Weights of a small transformer language model.
Size: 15 layers, 3 heads of 64, MLP 640 GELU, vocabulary 2048, 6.32M parameters.
Training: a variant of Adam for these matrices, 116M tokens, 6969 steps.
MLP neurons of a small language model. Each row is named by its layer, matrix (up: input weights) and neuron, and shows model dimensions 0-191. Each number is 500 + 40 x the weight over its row's rms, rounded and kept within 0 to 999. Numbers have three digits each.
After each neuron's rows, "fires on" lists the tokens most often at its 100 highest values on Wikipedia text that the model never trained on; "fires in" lists the words (lower case) most often at its 100 highest values on Wikipedia text that the model never trained on.

L3.up289:503478550480535544516549492479493474582469500461530574476425518484534554506416580570468548488538447457443417430496534562582541492559457555491560479500455466482465530572511493501525579547486502542530604518552551523462499455503518476474492506463455492534505403560521517506412503490481578413494533466517487487527521492516474539508423523507551514563501502576519453504529486512549523516483505518487515453460554554489539556494509483542462540475500455489555495553510534555477481541535578509560470484538488550481530518534445536491513524519454502483543483452530499538597522516491560489
fires on: " the", " an", "ly", " that", "h", "per"
fires in: "the", "an", "that", "olympics", "to"

L5.up509:472487414505487491477489520466530577501523545423549501504468468586525519568424505537532466443484567624531493478475532459478494426503552462523542514535499508532520540500567401481533466432465468505543480521487554591457562551507497470410478469484508532515456510441513483532541419530510519458470478531475407485495478539492491491532530540469475498518551465506531509497504486545471515498526468504468472497514506487483629522510417475437458513494508549517530493414505510497540513542526539431482449518449517516487490423563525454485447532464521554444490514475485582464438489511555501531
fires on: " and", "ive"
fires in: "and"

L4.up277:496497489500528516453474489436430497648506521477500472509483478423526552513509469542478550499521507513506481492522444507471479532524519555468610555507549589437563502460583487466528544454490493553531492552458506496548550483530597509502592483459495504465494474528522497517508509601502504495466394559533472515500497456550486487454510453524470519508509530459492484469511443460471493495452500582421527495514493472458563467511528474589518498524532494544558464489488510520587588518498470487469479514579442507506515542508424500445546495493526459485477505434565544443455493551503533499
fires on: " also", " have", " has", " not", " only", "o"
fires in: "also", "have", "has", "only", "not"

L5.up563:554483461509525505525443432420501454478511571460517481509509544480453551469467519546553524539589452533499518506470538566534512503497565438501532550484492469512507383426514545495473531460491523497466530512567525554522570556520517487507505498445448506493521532503526490589542525464465513448512553539427516511555461488462518499536488495529511490518470552605530483513511501481525522528488517492454500496531545529446572465434478474402479521454526587480511518448483598539476575449606514461410507533524498474477504529474449491580490469517503510508440456507518491509507443536502447426
fires on: "4", "9", "5", "8", "3", "en"
fires in: "4", "9", "5", "8", "3"

L5.up113:548522509569486494498432492475517570524502509420516549505455516558489536516385469520468502529546538418585526526528509459494525390483492518485537545559598471571426539500511510521470532546462421500575454579516550534557504469490488463449569476450547430527475482572505517523480518540527467487495521551507553496509448521503554505495479520512485553505490526483524510512493482478470469501489520407389455512545536511534547568485442466563490477517526514494536481496504535493493464535476543494500517572462463604545528479503467491540493536509477472449507488541544536543546431534541466546
fires on: "iss", " all", " All", "air", "ong", "ull"
fires in: "all", "miss", "chairman", "abdullah", "chair"

L5.up21:526490499436503517526471519487444494538541484432516519506542527523493476527503535556415517487484536489467477460497444518531444521448472498464496522506547551494445468507521452460445521501519497423542480529483524515472525523429461434481503514484460473501479516507546474553505510472564502488516419486445456467542545491577430499486543533470496437500499518459490547526502542534435498539508458479440448415491497481490528559479415456590476476484505503483507455471457577433592536484589463440571483431463426522492469564461489538571482501505451517462521458629528450505423498501495558570
fires on: "on", "e", "c", "eb"
fires in: "son", "non", "lee", "leon", "nebraska", "francisco"

L8.up490:529405456428489510449468492533549536532524476458602503471510577550511519542433491571540508500565502535475574416519442452501515447451511484453471490579525475490367484480507516480471463484492460529518518504527503598502555545504471441505529456491509503500524426450500573554500490442490442500466533558468504508485466490535499485561509502516544520516556499564546502505546525541543449548427522530459518509483446509504551454547460563502476570475463448514499545536522529520489488512451509454499407601459536509488543531559453497466478516501565475481479497497462542507506510452443447514
fires on: " in", " for", " by", " of", " from", " as"
fires in: "in", "for", "by", "of", "from", "as"

L5.up372:493535468538581547460522463510526574516512456491524541533458495460537571468523490533467494506467489580502540515482432450498489482578566540521476441525471550538573531500466468484498519426531517561502527564472526510558491476464493468479524507510491560529492471521516451534458537532429450547448518500491519534504548502507455486522507499509458496544575477474498434508518421565441494526481500527496505460452499429441627460542396523493433507490495486473438530413439511465442499553485537504484469506456451498537524427437555500407476467435520533460538505536565520574485531509492529455
fires on: " and", "n", " or", "cl"
fires in: "and", "or", "cycling"

L3.up238:565398482443482448442472469512499479506431507498488526564523497475439453524481441551442469474514488497444510495568470517468416517512391541451487518502432536501558417499537465532508523490473498524454530511474483495429563489452472456507495514414519522517524478525501475486490508508491487494480483513411469551502527455604480567444554447490430553441517537440502458485500500493528464546458419486407483508498476494492502505472534557552464471534536488525505454485459530563556570555499446470506456543521483573578527535539465509560526477458502491494500486470543518559484417506552451469
fires on: " have", "o", "7", "u", " has", "en"
fires in: "have", "has", "7", "hua", "henry"

L12.up333:444517494489529518462472512524434504488524532470629535507508478540459446547533585528627511524496475473483517506489509535520470478433453488447505525480486482515498499547548599491470449609505545518478544514537542553514510550466490501489614448488516459611527504461573500483525495407466528492503494479476428528484492483522423506477502483488518451413494566557546504558479462502552523535435541461490580449478538468497535468441510536537516509472517497447474504523528501510478544506584469451505476549509500504502498504543534495573465523538489524540478417486487479442471526477572467510
fires on: " a", "2"
fires in: "a", "awarded"

L8.up299:528483495467524524503499490499483576498471530397501438491466533483550551519469480494468522565569497530510536515498468468523506429446463424533505429512488493355508451525519456439472507478515462519483485535404509566546521431516466488547577508466434590488503487518554519509485525518581431561500505571530571487495523509530485472473481494606536465428498445436520580591490499488482507485506483500421415467479537476573563431483488477491585506490481465518507530501479494499515477503457545494450488524476456514508506468516517527458517524538573470503530495527473526526509452504437460488
fires on: " local", "ll", "ome", " All", " ass", "ern"
fires in: "all", "local", "some", "modern", "national", "authority"

L4.up388:468464444578542524495463543513563578586483502532508540518460581490502506486500473483466509490507568589603480507527469487460509522508465508429511507513473492447577430544515480512508509459469514511463499524496485524548528459514511501479552522427417472484432450495528524513539509577510481454502511492479450509493513539592530492443500494595496609537523499532521503388487484485418517493551463498449469489460498426502537429454502479490517509505485542413483499427467563486532534481527469524550453502490455502533522477521448428516511505510549467452482434475553443519546456430519449477
fires on: " have", "ose", " had", " has", "is", " including"
fires in: "have", "had", "those", "whose", "has"

L5.up56:436478461462474510459521481471523470618549498483557478523482448561507459540448505532489509459518543552507448509451450475492536453522526529460530416494459558453558523535465454519498415533481457473512594538498545531456466513514530500498560611546503496510380504455538465565496521428424541544516570493414534459488441511463526558555567516561521414516490466460524490492507520500430525458512522541445500438504564533463539508516519463507494543529550482502457511446488553436491500517525495477595465473491509479491496488533502502460527468474486533475515466478544471538513569559503503497
fires on: " with", "nd", " th", "ith", " and", "st"
fires in: "with", "and", "end"

L3.up542:491541527552488477514471464550461496589512568468543518568465424516500524490512478527445526523523477541504497462461486465502441558513497500475515524468489520528499511542563489425557540433422504593490438474449509493550527491538564480499568451458432476521462493573525483505523479537454483486519518500506500617513527522605503499467541518594500519511525499551538522533524399551502432483504483480482520526535488469448429357512509486500506552533519556462528474431460461492506536521473504546584466545458492499494547533505543474456471507514602518474520488466492548549491457456487480506
fires on: "ed", " has", "ut", " have", " had", " with"
fires in: "has", "have", "led", "had", "with", "though"

L3.up73:548532486429550514439458473563488467494494503440497460556451520479472488520590562504578555547503527499533534475532516556531476462526528508484468536582568491525598454468497549500505468545496532516396495516580509489454562443435517453481525427535499567497551501502518498522457584491507481491504485557523547469504482499501452480487549465485520487454535549500507398575527482502462548468467518516462540396504535483497427509457507502542497560553554504553529477569492526489481572533530528468507470546526487478523549519469533461506500504436477492546465487472490480388466542581485445483
fires on: " as", " also", " a", "f", " the", "ome"
fires in: "as", "also", "a", "the", "become"

L8.up335:534507470442460529469466472489494517547495493479521548549515595564506464573440480513534526545579517574555531444543459462521514452545493540487430472479487516489480526494487541482476486464442484480553532543513498607471529509527485465399528520489524533578552453443526556518451485474522508493440465557451419537449488432563455473582525482503523548492599523479513567515580537468474506544496492553450481509526465552504561465496501534528444574513554483526520476516521488517558498494485475496467485553499504508538558535550538538485502531524540405499537505521452503557532464434460423498
fires on: " of", " by", " from", "uring", " during"
fires in: "of", "by", "during", "from"

L4.up566:462439489503476524428513509516495412530444545483532499482463506525498545486425473499442536524509522483561563454474571537529481508468520486559541502495600542467537401521468455462473542478438547500536434481445551526559550521469564516540497520491515485516468446481568533513468529522494428510529494523447485519503552521479525493474525495533491590566522520480555453433489408438501457519505513479511504496509545472481483423497450386487543532485483585576523491469423530483536579500572519532525476522540429495460495531514511545495528531466547483475491453496495577538489514433564448503
fires on: " has", " g", "A", " have", " not", "G"
fires in: "has", "have", "not", "will", "also"

L3.up319:557518498518508531448454412528488505439561486507532512482496411546502465511464515451547485543532492510471500478439496531466433463427498528519478531496559420519403460512518499522497473485460494489506510564522528544442515561485551425465526472520482594522561428462535525480461502511519452529464571491442534508502485534542502458481569424542493490502479517491557403577514468485500554458465514466443475412480576443551544505469496498483493467561486502498466528535499445503454503576521537443447448520492474556432594479468502447526456513450533459449452530528471547503486528530483453543
fires on: " of", " as", "ing", "pp"
fires in: "of", "as"

L4.up34:503418532454478507446478471474449527549504509485528549477490513488517453509404465492484443505530525526513538501508524498502487511435548512569535463536522466573487437465518529491503393518444429512602547517535510516517576500559561497547543567466513488499519489477562532533494519503500479533496528547492479567496517477492487554444466511507424599477485512399497483505474509475590496557488474508415413458480562506523543430522392491477528514530534449587528492520511516453566549427518484498498474523504444495503542471498502506511463483552493489506467433430549501568457435527532509505
fires on: " all", "ak", "k", " All", "ll"
fires in: "all", "dakota", "allowed", "allows"

L12.up492:481511479519479466554508490553527491505538499494481493531511444501524491459526593444492542496518418417533474498529451506569577487533535561528528452482477473564530494537485512495529528467477445525449551570516548519483456565452539481480543426495407545507486450524547505525503479527558444397467449466507491583513475498522545523562508525524494433416453498490512459484468467521541528584523510530515495413498502400471485440585523488472422554521516492462483523473483510476490527470543466518545522458510531488521492547528452474513532444497528497458503433436514551472482359491468480498
fires on: " an", " An", "os", " go"
fires in: "an", "another"

L8.up266:521480508476491502504416453473489550470517478460528542508494504544479547496479534487537475515505471504457445488503460465545565487606471487415497501423487469475538505492590516491462450471537460482459485516518453536494541503530508494477509437491467550606594441465516473502473467521448492481459562489419542494487489536525447506505449427512554576603586481490511551535572459473518559530481501495424468435476549564526576494514474468491511495487475506523453521474450484498497536543460604502536475526491522477446534446541530450451485454446460487374538545494477540536507483498494468510
fires on: "s", " of", " large", "ire", "estern", "ew"
fires in: "s", "of", "large", "entire", "western", "new"

L3.up255:488477488512506543430474508528512412641577508474500534545505434520491579524470482480476548482516509466474527516515499534514446534556489480442437525552518526503500447510569494528470521512494468555576520525431583474541525461473467470442503488491463484543506474551501455524431486438482541457467507515501480425534522523589427473452528506474490513456502475543541489526528487491492422461530475529502447474496489527404470476503570506592482510541497496518489505478465465513518562534514452499599453537530497520467526547503527476431438520414578433442417476481532520542497480511496493432
fires on: " has", " had", " have", "es", "aving"
fires in: "has", "had", "have", "having"

L3.up137:468535426513474526461482425496432570505476508494502565429501515563438495525428449495503461536567575624495473499462496502489539504463486493383539482444510512527512474472485501406528490466569458503496525511561549581488511470555481504540515493551435516590533479457509550496484471570483468488518545478417469536509495547582511484506522448518481563517542524474529540570495410495419487507499510515453473458483514530550566463519482457497487546449521476496504521486528409484529495524521518491428526572475520488480505509540510495517451587484452509458495449532453536517506530552512452528
fires on: " for", " of", " All", " over", " against"
fires in: "for", "of", "all", "against", "over"

L4.up58:450466460467482503452497489591526523495492535488544466526430474555479445462449485518490541473550476556515521487490479453420488508444417496492488491511376487524533464460459498404532543457516491505524513487491547522538589554533477498505603459480492501522540483450506500537470514519508451505535508515516518563489549499504522563457489469513499523609515429517593447504468519472433484488476509474504477468494455517421509451513474544399500541426540502500446471521550524537541531538456494468486532625458412480498525514536606514507464550486536474482459457494490491545509511493509439486
fires on: " at", " for", " in", " from", " of"
fires in: "at", "for", "in", "from", "of"